python train.py --num_hidden_layers=11 --num_attention_heads=5 --norm="rmsnorm" --qk_norm=false --attn_scale=0.125 --bias="none" --tie_word_embeddings=true --init_std_up=0.028 --lr_mult_down=3.0 --lr_head=0.0114 --schedule="wsd" --decay_shape="pow" --batch_tokens=65536 --doc_mask=true --max_steps=4812
MLP neurons of a small language model. Each row is named by its layer, matrix (gate and up: input weights) and neuron, and shows model dimensions 32-159. Each number is 128 + 24 x the weight over its row's rms, rounded and kept within 0 to 255. A neuron's up and down rows have the sign that makes its largest values positive.
After each neuron's rows, "fires in" lists the words (lower case) most often at its 100 highest values on Wikipedia text that the model never trained on. A number after a token or word is its count.

L5.gate741 [166 100 139 148 130 172 120  89 126  92  93 102 139 131 101 131 109 158 167  81 128 126 140 153 145 115 112 127 131 165 156 140 136 155 131 119 124 123 145 133  81 129 121 100 118 130 128 108 141 158 125 122 107 117 117 127 142 125 124  72 118  91  79 130 117 131 130 144 119 161 127 133 121 143 173 115 120 134  97 119 165 147 184 150 142 128  75  87 144 151 119  94 156 128 177 128 158  97 124 106 127 159 168 122 108 159 112 117 119 124 104 139 177 125 137  75  99 119  95  95 165 175 131 131 134 109 120 112]
L5.up741 [131 109  91 159 185 132 157  94 164 123  92 151 129 169  97 157 100 188 147 176 100 148 146 120  84  61 129 114 133 137 117 121 158 120 133 126  56 106 137 135 124 175 111 112 118 128 125 113 155 116 131 116 164 133 122 140 123 104 167 122 133 146 118 132 106  93 145 144 133 171  82 120 185 185 150 128 106 108 155 124 174 149 161 156 149 172 123 107 145 148 144 158 104 113 129 118 109 129 152 139 106 158 111 144 120 104 127 111 138 142 148 111 125 168 144 115 152 158 168 132 106 124 122 160  81 133  83 119]
fires in: "but" 39, "and" 29, "where" 19, "which" 6

L2.gate173 [ 95 108 140 197 116  98 145  84 133 154 165 103  88 144 112 140 147  81 142 144 128 128  78 135 125 136  94 155 120 149 104 175 120 181 125 150 128 118  97  98 107  92 138 131 128 161 140 131 157 145 112 141 114 147 118 129 127 115 120 133 122 171 110 115 192 140 105  75  89 127 138 120  90 134  84 116 141 117 148 117 135 121 103 154 153  74 124  87 114 115  91 109 113 160 118 125 143 147 153 117 148 150 150 204  73 123 116 131 164 156 109 103 124 131 118 137 104 122 114 143 106  86 145  93 150 112  98  86]
L2.up173 [134 127 144 120  74 120 144  98 160 114 136 117 128 141 150 118 105 165 121 146 151 149 110 113 120 149 136 136 102 124 106 148 159 148 159 158 167 135  80 135 120 103 101 132 114 125 176 127 130 146 110 135 103 128 122 135 112 118 139 116  84 111 156 151 119  99  97 130 107 113 121 104 130  83 130 136 118 151 118 153 135 130 149  98 110 109 124 111 160 139 123 171 123 119 141 144 138 101 147 106 144  87 126 128 105 174 153 114 151 161 138 107 134 138 173 130  89 115  85  95 171 146 138 171 130 159 126 113]
fires in: "by" 15, "when" 13, "is" 13, "be" 10, "if" 9, "without" 7

L3.gate484 [134 125 148 115 143 142 113  95 162 175 112 126 124 154 167 152 169 143 169  84 126 113 152 135 118 146 158 130 151 172 160 135 183 145 118 106 124 116 144 122 140  61 108 131 132 116 151 146 137 123 166 135 171 113 117 114 127 110 136 159 150 133 174 131 108 123 120 147 130 130 164 166 152 101 119 124 128  82  82 190 119 111  87 178 127  84 120  99 128 156  86  97 143  84 132  85 105 147 114 155 101 165 112 107 133 137 134 129 126 110 164 106 129 141 102  96 120 156 109 126 132 121 119 143 102  92 119 111]
L3.up484 [119 142 117  94 110 116 114 148  89 115 127 109 107 123 124 104 145 142 126  92 146 121 128 122  87  99 159 165 120 144 127 118 178 123 149 136 145 116  90 143 137 129 150  83 137 128 123 128 138 112 144 156 137  90 167 116 153 138  74 122 128 147 131 126 116 127 133 155 108 122 155 157  91 169  99 106  91 104 134 134 101 114  92 160 112 117 139 148  99 143 112 128 116 114 117  82 114 124 127 115 130 125 142 120  88 106 146 112 136 151  84 132 143 103 112 126  84 168 116  81 123 137  95 160 146 133 106 116]
fires in: "work" 27, "life" 26, "plot" 6, "works" 4, "history" 4

L3.gate406 [115 144 161 155 140 122 164 134 112 140 156 122 114 106 117 129 141 126 143  92  98 122 125 126 133 125 158 132 129 163 127 112 174 136  99 117 117 120 135 154 144 102 161 158 109 155 155 143 173 110 132 107 115 114 133 172 178 115 123 158 111 119 123 137  92 130 146 143 123 157 206 166 123  96 120 129 138 122  97 101 141 129 145 124 125 148 100 122 121 111 122 142  85 107 149 130 117 139 144 131 111 171  76 153 125 109 161 132 159 156 151  99 142 164 149 121 121 144 125 134 120 113 161 118 136 126 112 112]
L3.up406 [116 128  90 169 118 157 144 125 123 126 154 126  85 132 131 109 151 106  98 123 178 121 171 156 137 121 112 133 113 129 101 146 152 146 122 100 138 101  76 127 109 162 152 117 133 173 142 137 143 155 121  56  81 169 123 111 143  69 123 155 142 144 136 116 122 155 158 103 160 154 131 106 110 110 139 130  97 158 124 164 179 151 116 107 101 144 110 118 100  99 118 154 119 129 136 158 143 132 155 163 167 133 118  67 133  80 122 145 139 128 151 151 121 118 150 151 121 137 133 122 118 128 169 125 157 107 159 117]
fires in: "this" 45, "these" 19, "los" 7, "that" 4

L8.gate154 [110 118 151 123 131 121 100  96 104 166 128  96 131 128 154  76  70 118  89 131 135 133 125 133 125 168 108  65 124 121  93 115 102 121 139 144 110  95 138 108 146 124 125 101  87 132 146 133 151 117 121 138 161 149 127 125 146 152 113 143 140 164  82 140 126 107 107 149 100 151 128 115 132 134 109 120 115 109 133 157  98 101 112 145 146 112  88 124 137 122 119 137 126 135  83 189 142 133  98 150 104 131 112 153  98 174 148 110 174 124 150 108 122 146  84 139 118 127 166 132  99 116 166 154 156  97 120 114]
L8.up154 [123 108 166 129 133 124  94 130 136 117 105 113 150 131 182 105  73 140 188 141 101 151 118  97 105 134 110 125 104 139 104 140 131 190 133 125 158 140  98  85 153  88 131 141 123  96  95 147 168 135 128 100 154 106  99 100 107 133  87 140 121  93 136 161  86 102 112 127 123 137 154  75 134 105 137 194 140 171 109 130 133 141 106 169 151 165 129 129 125 104 120 122 127 114 130 130 134 126 144 126 163 106 118 101 113 135 124 103 105 151 138 112 115 132 138 151 132 108 178 133 153 129 116  99 131 157 162  81]
fires in: "as" 92

L8.gate770 [142 147 130 149 113 132 110 143 141 101  58 113 115 163 138 168 134 120 100 140 128 156 110 149 132 103 110 111 152 116 127 103 129 127  85  94 134 109 109 141 127 105 138 142 105 114 135 145 132 144 136 117 146 138 113 154 120 133 141  87  81 115 121 134 190 102 111 138 126  98 106 130 118 148  90 132 123 111 163 119 125  90 106 142 123  89 102  96 127 140  87 141  90 116  83 127 129 127  61  83  98 137  95 101 120 137 120  98 141 142 146 131 113  86 172 122 119 159 161 121 194  93 126 139 133 122  82 102]
L8.up770 [106 132 124 137 136 154 120 127 119 107 140 135 142 133 144 146 140  99 116 145 113 140 158 118 142 139 112 106 155 140 136 116 112 112  71 142 128 130  92 110 134 141 139 133 172 154 100 135 113 132 174 113 140 153 129 128 104 108 151 144 140 119 150 170 144 125 130 112 125 134 141 183 125 151 132 122  97 162 123 145 133 141 130 158 184 129 118 123 157  91 147 111 133  93 180 143 123 110 159 112 164 172 157 142 141 135 114 120 130 146 102 156 143 173  86 173 198 130 125 152 144 152 141 140 118  79  87  98]
fires in: "but" 45, "because" 9, "as" 6, "war" 4

L8.gate220 [114 124 142 139 113  98 160  88 179 149 147 122  99 115 150 148 136  66 136 137 145 107 160  93 143 121 124  83 128 117  94 148 107 138 100 152 141 152 112 103 105 128 177  90 103 161 122 120 141 160  90 123 143 139 165 174 119 136 131 124 117 113 136  87 143 120 124 138 164 117 113 125 169 109 153 112  99 122 161 143 106  99 175 145  56 153  95 123  97 142 154 121 133 126 116 139 114 116 145 150 154 126 138 151 142  98  73 185 131 104 122 130 135 109 137 158 106 108 135 119 103 125 141 129 131 107 122 132]
L8.up220 [ 91 117 107 136 113 158 174 131 112 167 115  81  81 134 150 144 163 166 170 151 138 134 122 136 134 116 112  90 129 129 140 162 123 115 104 148 149 155 138 142  83 115 131 126 125 105 142 133 135 132 142 137 140  97 111 165 114 138 122 154 143 104 122 102 130  92 147 108 116 155 123 119 153 136 157  80 102  94 162 122 150  87 183 103 110 118  71 138 112 135 139 103 170 103 137 134 161 105 157 125 117 150 143 147 123 103  95 171 119 105 148 138 140 157 110 129 131 124 141 147 102 152 126 122 139 130 127 125]
fires in: "to" 54, "not" 10, "can" 9, "would" 8, "could" 4

L3.gate610 [154 107 201 109 149 148 158 135  90  84 115 110 152  96 160 139 138 135  77 151 143 114  77  99 132 145 170 150 153 124  83 140  94 114 150  94 112 135 153 147  89 118 131 108 136 131 149  92 136 155 134 164 114 137 142 108 145  97 115 104 128 135 172 108 140 146  86 132 137 114 149 105  86 133 148 148 156 177 147 124 150  61 135 131 138 129 175 128 113 112 165 126 118 118 106 110 111 112 105  96  80 125 129 111 143  99 157 140 121 131  84 136 103 153  75 140 101 110 106 127 114 100 135 116 126 153 141  96]
L3.up610 [137 112 153 104 151 135 119 128 111 137 138 123 122 163 118 128 143 122 122 115  97 129 120 112 135 153 159 130 132 144 124 162 144 112  85 134 143 112 127 116 151 134 124 125 159 131 108 174 147 134 130 142  89 181 159 141 186 115 141 145 101 123 112 131 133 146  96 134 111 133 152  86 123 149 118 149 131 134 143 168 100 149  93 169 146 133  99 120 152 132  89 121 166  74 143 117 126 143 166 141 169 127 133 146 136  72 141 156 122 114 102 115 149 164 129 114 128  85 104 103 133 122  93  87 132 117 144 107]
fires in: "march" 17, "february" 16, "june" 16, "april" 15, "may" 13, "july" 13

L3.gate643 [166 134  88 142 174 115 125 141  86 125 119 140 120 139 122 109 123 126  97 122 153 118 114  86 149 130 110 140 131 113 137  77 107  94 113 118 108 137 152  94 142 143 109 160 142 148 135  90 130 144 117 155 114 100 142 140 101 144 129 140 126 159 166 111 119 112 120 112 153 144 124 100 159 142  76 138 144 125 134  82 123 154 110 120 146 144 166 167 105 131 113 107 121 142 143  93 148 103 124 129 144 153 143 131 106 132 119 170 123 135  90 147 125 103 147 142 134 131 143 150 111 128 152 130 170 131 174 163]
L3.up643 [123 117  86 133 192 145 135 111 124 106 142 152 137 158 128 128  86  60 135 125 119 140 175 120 106  81 125 150 144 120 163 121  98  94 147 130 103 121 116  85 137 160 114 130 104 150 145 166 132 102 117 131 132 117 168 129  79  52 150 132  99 134 104 141 135 107 105 153 178 100 177  91 137 136 115 123 123 162  95  73 134 106 135 157 164 142 152 122 144 139 119 116 158 105  93 134 154 131 137  94 163 179 105 147 124 131 119 137 156 128 139 118 123 137 120 135 103 127 106 138 154 132 107 130 164 158 180 135]
fires in: "7" 21, "two" 9, "various" 7, "tamil" 7, "both" 6, "all" 6

L3.gate386 [101 111 110 171 145 156 113 121 132 108 157 173  85 115 114 156 129 116 111 124 119 118 158 159 108 131 146 157  82 144 121  79 149 123 134 181 149 143 135 144 107 117 110 125 153 120 132 102 136 159 108 157 108 123 115 102 106 112  59  96 135 147 118 139 129 112 166 158 126 114 107 116 150 114 111 107 145 116 122 121  96  91 136 122 122 138 158 143 150 129  82 134 144 114 125 126 142 117 135 112 170 110 108 143 125 125 141 158 106 143 111 117 172 146 148 128 119 163 107  89 160 118 138 123  94 104 142  94]
L3.up386 [ 96 142 119 131 151 167 156 133 110 132 113 110 146  85  83 162 130 116 122 114 108 104 107 141 117 130  90 112 118 158 105  85  71 130 111 144 136 142 140 157 143 137  82 121 111 125 100  91  95 125  73 131  98 149 117 150 163 163 149 136 145 135 127 148 168 184 133 109 128  97 112 110 169 111 145 124 157 104 127 144  96 133 140 100 138 130 107 120 160 131 140  89  86 136 110 181 176 128 128 156  98 163 108  73 128 112 110 156 143 133 103 148 138 112 138 166 122 140 138 112 124 142 100 136 133 130 118  61]
fires in: "american" 27, "japanese" 20, "british" 8, "pacific" 6, "african" 5, "spanish" 4

L2.gate703 [138 139 148 101 162 158 121 129 143  96 134 105 118 113 100 172 130  93  92 120 121 162 151 112 100 103 139  99 111 151 122 128 132 116 141 138 114  72 144 128 104 103 157 110 194 142 109 134 128 119 138 156 130  86 183 170 151  97 115  75  67 112 120 138 153 138 153 113 100 140  90 131 124 115 104 115 129 169 114 109 113 116 126 153 186 141 130 162  94 132 112 101 111 151 139  68 132 115 116 137  90 107 125 107 136 121 143 117 136 110 146 132 106 114 105 117 146 162 126 121 130 120 168 111 124 166 137 163]
L2.up703 [150 165 129 129 156 116  96 172 104 150 147 114 122 105 144 111 140 133 124 115 126 158 103 119  97 125 123 126 124 108 118 185 130  99 124 139 161 110  88  98 114 136 174 112  97 112 140 102 105 140 127 155 148 143 134 160 140  90 111 120 112 131 141 115 117 138 125 135  87 149 143 117  51 123 109 112 153 138 140 106 165 108 144 119 123 112 126 134 157 113  94 150 123 162 145 122  80 143 130 178 107 119 130 132 172 143 143 123 157 157 145 134 143 116 131 140 111 148 192 111  57 114 149 141 125 133  89 144]
fires in: "states" 41, "canada" 8, "europe" 7, "kingdom" 6, "america" 6, "india" 5

L2.gate429 [116 141 138 145 135 112 165  67 122 106 123 157 125 106 112 147 156 112 137 133 127 136 144 131 115  78  68 132 130 120  96 114 167 115  85 106 138 142 157 116 144 100 114 147 134 130 156 148 142 183 149 153 132 144 117 119  91 103  95  90  90 166 133 131 158 125 118 101 122 124 138 108 149 112 108 132 113 148 113 127 135 109  81 129 151 168 125 137 132 132 107 100 114 144  99 138 132 132 119 164  91 129 137 117  97 133  93 135 183 122 136 145 151 143 111 101 137 145 156 124 159 128 142 125 117 140 112  85]
L2.up429 [149 119 151 151 164  90 127 169  87 139 105 129 126 121 159 127 118 118 150 134 107 159 126 144 124 171 191 129 147 133 117 101 125 119 186 139 133 100 141 101 103 127 134 158 148  92  95 150 127 101 122  88 140  90 111 130 120 125  99 147 160 131 128  97 155 132 147 168 154 138 117 150 122 123 146  87 154 144 117 102 136 136 137  88 136 137 140 131 158 106 134  60 121 148 126 135 100 132  97 123 184 139 172 103 156 100  95 118 170 122 137 122 119 180 108 125 136 105 127 160 141 121 117 110 155 162 102 135]
fires in: "its" 52, "his" 30, "professional" 4

L3.gate430 [147 106 138 137 138  94 132  91 105 173 135 168 132 119 108 125 128 104 147 107 122 179 127 144 151 145 146 153 119 106 125 162 149 106  94 131 127 125  89 108 125 136  82 181 162 143 158 134 163 126 116 137 150 140 165 115 134 152 129 151 124  69 108 138 129 108  97 117 110 135 111  76 184 140 115 160  87 206 141 134 127 140  89 156 176 171  84 141  84 143 123 141 113 141 131 108 119 138 132 126  89 129 107 156 146 140 172 116 123 117  97 132 110  85 120 114 120 134 126 138 135 143 157 122 125 121 180 143]
L3.up430 [120 128 113 122  82 137  70 174 137 115 147  97 161 126 130 121 104 107 112 140  98 127  87 127 121 111 131 118 159 153  89 103 117 106 141 130 119 122 162 101 117  95 120 127 160 144  88 129 108  88 204 159 115 116 101 124 131 120 122 111 121 158 137 102 115  95 111 118 124 164 144 120 142 113 111  99 126 126 147 128 143 110  62  78  92 132  96 105 147 145 121 143 102 131 143 140 143 139  91 118 132 121  90  97 117 122 130 143 154 119 147 125 128 130 136 149 134 140 110 159  87 150 134  77 118 137 129 139]
fires in: "000" 19, "of" 15, "00" 7, "30" 6, "500" 5

L3.gate244 [ 96  83 166 157 168 137 122 116 112 139 106 130 141 138 146 170 118 123  99 104 140 118  97  95  92 138 166 115 169  86 124 100 130 155 130 113  95 137 175 155 156 132 152  91 101 124 100 127 140 152 107 199 129 147 130 164 150 164 137 102 108 134 177 116 153 136 145 143 109 121 136 144 122 153 118 115 150 123 120 103 152 123 154 122 178 145 137 139 116 115 130 112 153 153 145  91 147  96 133  74 144  66 116 149 181 130 128 168 113 193 116 131 130 129 128 142 152 116 127 126 127 135 121 123 117 158 153 150]
L3.up244 [127 135 151 106 144 135 136 146 150 110 158  96  73 128 100 167 112 137 139 128 149 108 126 145 158 142  62 120 115 143 156 115 139 157 133  77 123 149 135 132 161 140 133 137 129 152 115 149 129 131  97 130  86 140 114 113 165 153 112 145 170 145 132 120 148 129 162 113 151  77  93 140  72 174 116 127 104 125 149  92 162 104 148 121 115 117 145 181 142 139 143 111  72  90 128 146  97 165 132 127 148 124 113 122 136 134 106 158 124  99 151  92  93 158 101 148 152 162 132 121 121 138 147 153 171 126 103  95]
fires in: "of" 72, "split" 4

L3.gate157 [143 166  42 101 102 114 107 166 150 153 119 171 129  97 153  93 100 131  80  74 175 143 111 151 101  89 130 117 166 162 110 172 103 131  63 154 111 124  93 138 139 142 118 103 118 138  59 146 113 153 115 173 133  82 168 112 125 143 132 124 137 133 130 143  99  80 141 118 145 109 104 151 134 153 148 109 127 109 144  93 109 127 132 146 129 125 130 115 159 118 131 139 154  95 108 130 117 170 130 136 152 107 162 107  86 127 109 160 107 147 131 144 143 106 124 109 136 124 103 167 168 147 133 116 127 126  94 139]
L3.up157 [138 138 127 115  98 103  83 139 128 146 127 131 111 131 138 142 125 105 121  97 121 122 147  98 132 150 130  99 164 128 121 123  92 145 106 133 138 149 127 130 144  81 151  94  92 145  91 131 169  96 146 141 154 190 130 106 116 136 166 113 110 151 118 164 176 113 130 119 104 160 121 122 169 160 135 144 106  95 111 131  92 133  94 137 132 133 154 132 145 121  91 105 121 122 101 158 109 118 128 116 110 117 131 187 149 173 137 136  78  95 108 178  73 158 160 144 142 153 143 133 134 144 105 143 130  59 104 168]
fires in: "and" 67, "functions" 4, "was" 4

L3.gate580 [112  95  99 151 130 127  86 116 100 153 138 116  91  99 127  86 106 115 147 127 143 153 127 132 114 171 123 208 106 152 133 156 121 122 156 112 157 110 144 162 118 145  80 145 144 156 119 127 113 136 139 124 133 135 156 136 131 156 138 126 121  97 141 119 154 160 149  88 167 141 115 138 110 158 122 132 137 132 134 177 107  96 124 135 149 103 130 116 125 196 158 116 117 129  81 129 138 116 111 124 145 145 100 173 132 118 155 128 144 133 161 151 106 101 109  95 125 123 130 108 146 145  96 135 136 156 115 138]
L3.up580 [156 167 152 151 127 141 149 135 126 117 116 127 107 181 138 111 137  95 151 111 158 151 158 100 144 108 140 146  94 135 119 122  91 127 134 150 119 129 125 163 130 168 121 156 149  95 148 122 113 146 126  81 100 117 148 121 122  93 149 100 153 140 146 176 171 140 124 104 102  90 122 114  93 124 108 146 102 142 114 132 137 159 115 122 120 156 123 154 130  79 120 189 132 123 124 114  92 144 129 151 125 146 158 104 138 112 124 164 165 117 144 180 119 185 131 142 114 133 120 144 176 124 112 141 125 141 127 129]
fires in: "that" 90, "for" 6

L2.gate6 [ 79 138 130 153 176 108  66 147  94 123 140 152 127 125 147 133 152 165 155 126 128 109 115 100 101 112 136  88 143 146 112 106 109 114 108  98 118 123 129 106  91 131 138 122 130  87 154 145 128 121 108 111 127 104 131 143 174 105 132 134 133 177 108 135 134  93  87 132 143 123 119 128 133 145 108 109 148 155 122  58 141 157  98 150  84 166 126 147 133  90 150 162 165  85 169  93 106 143 119 159 132 146 114 115 128 116 109 126 134  89 153 135 107 115 149 102 115 122 136  92 121 184 130 155 165 174 118 163]
L2.up6 [150 132  87 124 148 154 124 171 137 191 131 174 125 127 146 142 115 137 143 162 106 135 120 109 133  98 150 153 148 107  98 120 124 102 115 152  63  87 186 102 123 124 173  74  92 131 128 111 101 145 163 126 157 113 141 152  97 137 139 118 127 163 108 127 144 104 122 137 143 157 111 175 121 111 107 117 118 102 147  94 110 145 125 137  94 133 106 147 150 130 148 138 119 138 126 120 149  83 103 131 153  98 147 129 112 120 156 118 111 115 165 154 116 125  80 107 138  87 120 162 144 119 129  94 121 141  97 113]
fires in: "it" 57, "club" 13, "government" 8, "its" 8

L8.gate513 [156 162 130 123 142 101 114 118 143 181 104 126 112 143  89 173 118  85 130 146 153 105 131 112 110 137 104 154 121 157 121  90 147 139 121 119 109 150 120 129 128 154 147 129 172  96 156 144 106  99 124 160 120 158 134 115 106 120 128 158 151 120 142 111 122 104 122 124  79 132 128 107 144  90 116 136 125 115 134  99 128  63 100  98 188  65 136 118 159  84 128 120 131 160 137  95 160 110 140 126 125 135 133  94  87  87 155 133  96 129 115  95 131 161 172 170 148 154 129 105 155 140 138 109 156 112 106 132]
L8.up513 [125 108 180 123 152 161 163 145 132 124  92 116 118 137  91 131 141 110 131 105 162 107 122 135 143 172 159 150 120 143 140 135  89 143 160 158 133 140 126 131 114 138 144 151 101 110 196 125 197 108 137  74  55 128 174 165  94 134 140 144 104 161 103 135 102 114 118  95 161 150 148  93 112 110 169 122 121 143 129  77 107  66 138 101 162 131 137 129  99 140 110 152 138 156 121 110 150 106 141 120 127  97 118 100 127 105 122 142 129 178 134  73 135 153 120  87 159 111 142 116 168 100 125 144  99 138 155 112]
fires in: "her" 24, "his" 24, "s" 16, "my" 10, "their" 9, "your" 5

L3.gate492 [ 91  95 150 160 142 103 152  74 157 160 142 132 138 116 170 133 147  97 124 131  94 151 164 113 113 153 101 107 150 131 139 139 139 196 151 130 135  93 106 157  92 123 127 142 142 112 116  95 166 132 128 117 112 132 150 135 104 136 111 126 118 107 143 120 112 150 150 167 120 126  78 143 140 158 153 151 132 152 126 164 156 138 161 149  98 149 109  93 115 168 152 111 154 128 102 164 144 118 129 133 114 136 143 159 174  80 144 130 147 136 111 125 151  86 149 124 148 110 137 148  95 118 103  81 137 129 167 117]
L3.up492 [104 122 145 140 116 121 197 107 112 139 116 108 166 117 131 128 160 155 145 131 124 112 141 115 142 124 143 149 149 140 126 140 111 120 148 110 129 103 115 149  93 153 109 133 128 112  99 180 163 142 103 110 139 133 162 150 148  95  78 113 124 113 127 115 110  98 113 132 119 124 151 196 107  80 158 109 151 105 112 150 124 141  99 109 120 109 114  94 130  99 123 125 166 122 148 130 170 137  95 148  99  96 150 127 123 140 124  87 131 112 180  92 130  86  82 144 113 139  97 114 164 140 125 128 129 129 150 149]
fires in: "not" 27, "to" 11, "often" 8, "also" 8, "eventually" 7, "quickly" 6

L2.gate492 [144 136 143 136 121 130 141 102 121 108 183 132 137 134 169 137 134 150 116 117 116 112 107 105 161 111 151 175 120 163 144 100 125 157 145 106 164 155 151 101 108 137 174 137 189 175 162 149 131  98 128 147 117 121 130 126 162 128 110 148 134 114 165 114  96 122 166 135 103 125 153 145  73  32 128 160  72 164 138 129 127  97 124 110 127 122 143 154 119 144 190 156 175 111 153 146 129 133 119 108 152 150  57 109 108 127 147 107 140 101 136 137 127  86 100 152 120 152 161 139 106 128  59 111 124 110 118 125]
L2.up492 [ 97 169 119 101 156 135 124 128 162 144 118 148 107 125 131  87 145 129 141 131 128 148 144 152 155 155 113 183 135 109 117  80 120  94 148 155 111 101 138 139 127 111 124  95 151 137 125 189 130 112 147 125 142  97 147 105 155  99 117 181 119 116 126 137 153  96 133 164  99 159 162  89 128 151 107 170 142 114 145 134 143 141 132  97  83 105 110 145 138 125 129 165 167  86 118 103 159 124  93  97 154 114 130 126 123  76 161 159 175 109  69 100 140 177 116 105 112  92 131  92 133 175  98 152 139 134 116 119]
fires in: "september" 18, "october" 15, "march" 13, "july" 9, "june" 9, "august" 9

L2.gate240 [127 146  82  55 138 185  88  98  83 131 155 124 116 156 144 157 105 146  91  99 136 153 129 135  96 152 120 116 122 120 108 129 184 155 140 121 144 121 178 115 117 162 190 124 170 142 159 140  95 125 126 128 121 133 190 123 147 159 135 141  99 127 124 132  95 135 123 192 127 140 113 114 131 153 127 152 131  99 100 107 136 123 150 113 120 157  97 139 148  91 110 122 134  95  93 127 127 155  94 151 112 151 107 150 154 105 110 125 108 185 142 151 147 129 123 146 145 125 113 132 126 127 112 166 109 107  73  92]
L2.up240 [ 72 103 136  53 134 149  95  99 104 139 133 124 116 158 145 145 125 155 103 140 173 141 144 138  93 128 121 135 136 134 138 110 142 165 119 128 178  99 161  99 160 129 142 113 135 160 120 128 112 110 111 130 131 130 151 169 137 131 115 149 146 111 115 131  81  81 136 139 128 159 123 150 149 144 120  84 104 114 116 152 170 125 126 117 141 167 121 118 164  95  75 180 153 179 132 140 147 131 111 115 130 195 148 163 131  89 143 162 143 129 149 166 137 185 120 132 125 153 125 156 115 124 116 151 119 116 106  94]
fires in: "and" 77, "while" 12

L3.gate395 [148 138 134 129 166 179 116  77 131 152 107  86 100 125 152 132  91 151 129 125 102 107 155 100 145 110 134 139 145  97 139 103 145 140 161 128 106 124 157 160 141 152 133 125 166 140 128 133  82 133 158 145 125 148  97  84 146 103 105 112 145 162 159  88 113 145 129 126  87 120 143 108 153 142 155 120 144 150 111 128  88 162 140 112 104  91 121 132 152 117 112 137 113 139 143  98 186  92 161 169 135 114 113  93 134  96 128 152 159 127 111 119 147 149 137 133 116 119 149  98 133 113 164  84 110 166 179  99]
L3.up395 [123 137 146 159 132 119 152 136 124 151 138 126 118 133 109 125 131 107 135 117 155 114  82 138 110 142 120 160 150 155  86 149 132 161 104 160 114 106 164 118 117 109 121 103 139 100 118  99 204 176 121  97 138 151 136 164  97 103  98 153 107 122 104 130  93 116 153 141 128 177 135  96 134  83 159 148 135 153 138  92 135 157  75  87 104 146 100 111 133 137 129 118 133 144 136 139 106 130 130 141 135 168  83 144 117 174  97 135 116 153 114 116 113 155 173 136 137 152 131 115 117 146  93 142 137 120  95 103]
fires in: "s" 100

L5.gate278 [102 155 148 133 135 142 137 119 133 144 147 130 103 141 130 155 148 138 168 128 108 125 138 144 158 122 147  96 122  94 138 134 140 120  62 119 106  95 119 135 132 137 138 178 131 137 119  59 143 163 150 159 159 138  83 172 127 132 200  99 131 134  89 133  89 149 125 127 140 132 105 126 146 109 127 162 121 112 130 123 138 132 126 125 100 129 100 157 135 129 100 116 112 176  97 127 134 130 110 114 125 129 147 102 146 154 175 146 118 121 174 111  78 130  96 156 173  99 122 119 134 173  92  93 117 143 115 125]
L5.up278 [107 165 128 135 122 131 150 122 118 139 176 118  99 143 146 136 127 119 149 116 121 137 123 129 122 155 140 129 131  99 112  85 128 154 114  95 119 132  92 118 134 121 154 176 169 146 107 127 131 128 113 146 156 101  92 150 137 131 166 117 126 155 122 120  97 167 100 140 109 140  92 125 152 129 155 103 120  92 131 129 137 167 136 112 104 111 122 135 147 128  74  99 129 159  74 110 156 135  98 133 116 135 131 111 147 140 160 150 143 131 150 136  41 116 132 147 151 135 121 117 118 153 122 150  91  97 143 140]
fires in: "her" 37, "his" 35, "praised" 5, "hightower" 4

L8.gate218 [139  72 157 100  93 114 146 132 104 164  97 158 110  99 124 144 139 147 119 117 136 173 166 119 130 124 142 175 118 150 137 120  95 132 153 100 138 125 147 138 164 121 115 133 124 136  83 121 186 127 158 107 163 151 121 171 131 112 108 159 112 137 138 124 124 136  96 113 157  80 141 149 143 139 105 107 126 117 107 144 146 139 142 139  95 119 154 124 112 147 132 145 147  97  90 112  92 131 181  90 163 130 137 140 138 143  78 151 126 105 118 144 152 137 108  75 146 158 178 164 114 112 156 107 132 119 157 143]
L8.up218 [194 152 140 119 103 128 122 131 145 119 137 132 133 128 170 117 134 126  85 146 182 103 118 130 123 110 156 114 120 157  91 136 132 139 126 122 152 129 102 121 132 140 143 170 119 179 100 180 160 110 151 115 138 164 116 138  99 105  79 129 105 105 137 114 141 159 122 139 173 123  68 124 115 122 171  98 129  79 149 154  99 120 122 156 112 156 169 133 145 148 107 164 127 169 108 139 119 118 158 128 108 125 128 123  66 142 122 107 144 141  98  91 110 145 156 112 159 109 110 111 156  99 122 132 121 142 145  91]
fires in: "are" 15, "is" 14, "be" 13, "or" 12, "being" 7, "was" 5

L3.gate71 [112 117 156 127 101 172 139  84 176 129 174 127  85 137 133 116 161 169 130 124 173 143 119 123  99 161 126 137  89 103 106 123 132 134 122 126 145 103  80 117 153 131 162 101 128 130 139 144 136 143 146  99 153 127  63 114 110 129 119 130  95 149 134 145 104 159  87 147 136 117 143 141 102 125 104 179 124 118 136  97 116  99 111 135 173 100 114 145 149 170 140 164 135 128  92  68 122  95 112  82  97 145 104 107 120 128  91 148 136 152  75 111 121 124 101 134 120 124 117 145 182 142 116 103 152 136 121 132]
L3.up71 [101 157 168 153  55 135 120 101 107 127 153  76 147 155 163  62 172 108 108 126 102 138 115 131  85 146 146 176 122 123 128 137 116 151 106 146 107 131 128 123 141 116 181 120 152 139  88  66 153  99 137 132 163 137 141 109 120 151 111 111 140 129 128 136 193 122 135 134 115 121 119 167 141 141 134 111 136 146 116 131 133 130 114 104 150 124  97 138 120  68 139 133  89 123 116 127 145  88 108 149 111  92 118 108 138 138 101 126 123 145 116 136 122 123  89 142 115 145 111 140 128 109  99 112  96 145 132 143]
fires in: "president" 18, "director" 15, "manager" 9, "chairman" 7, "governor" 6, "commander" 5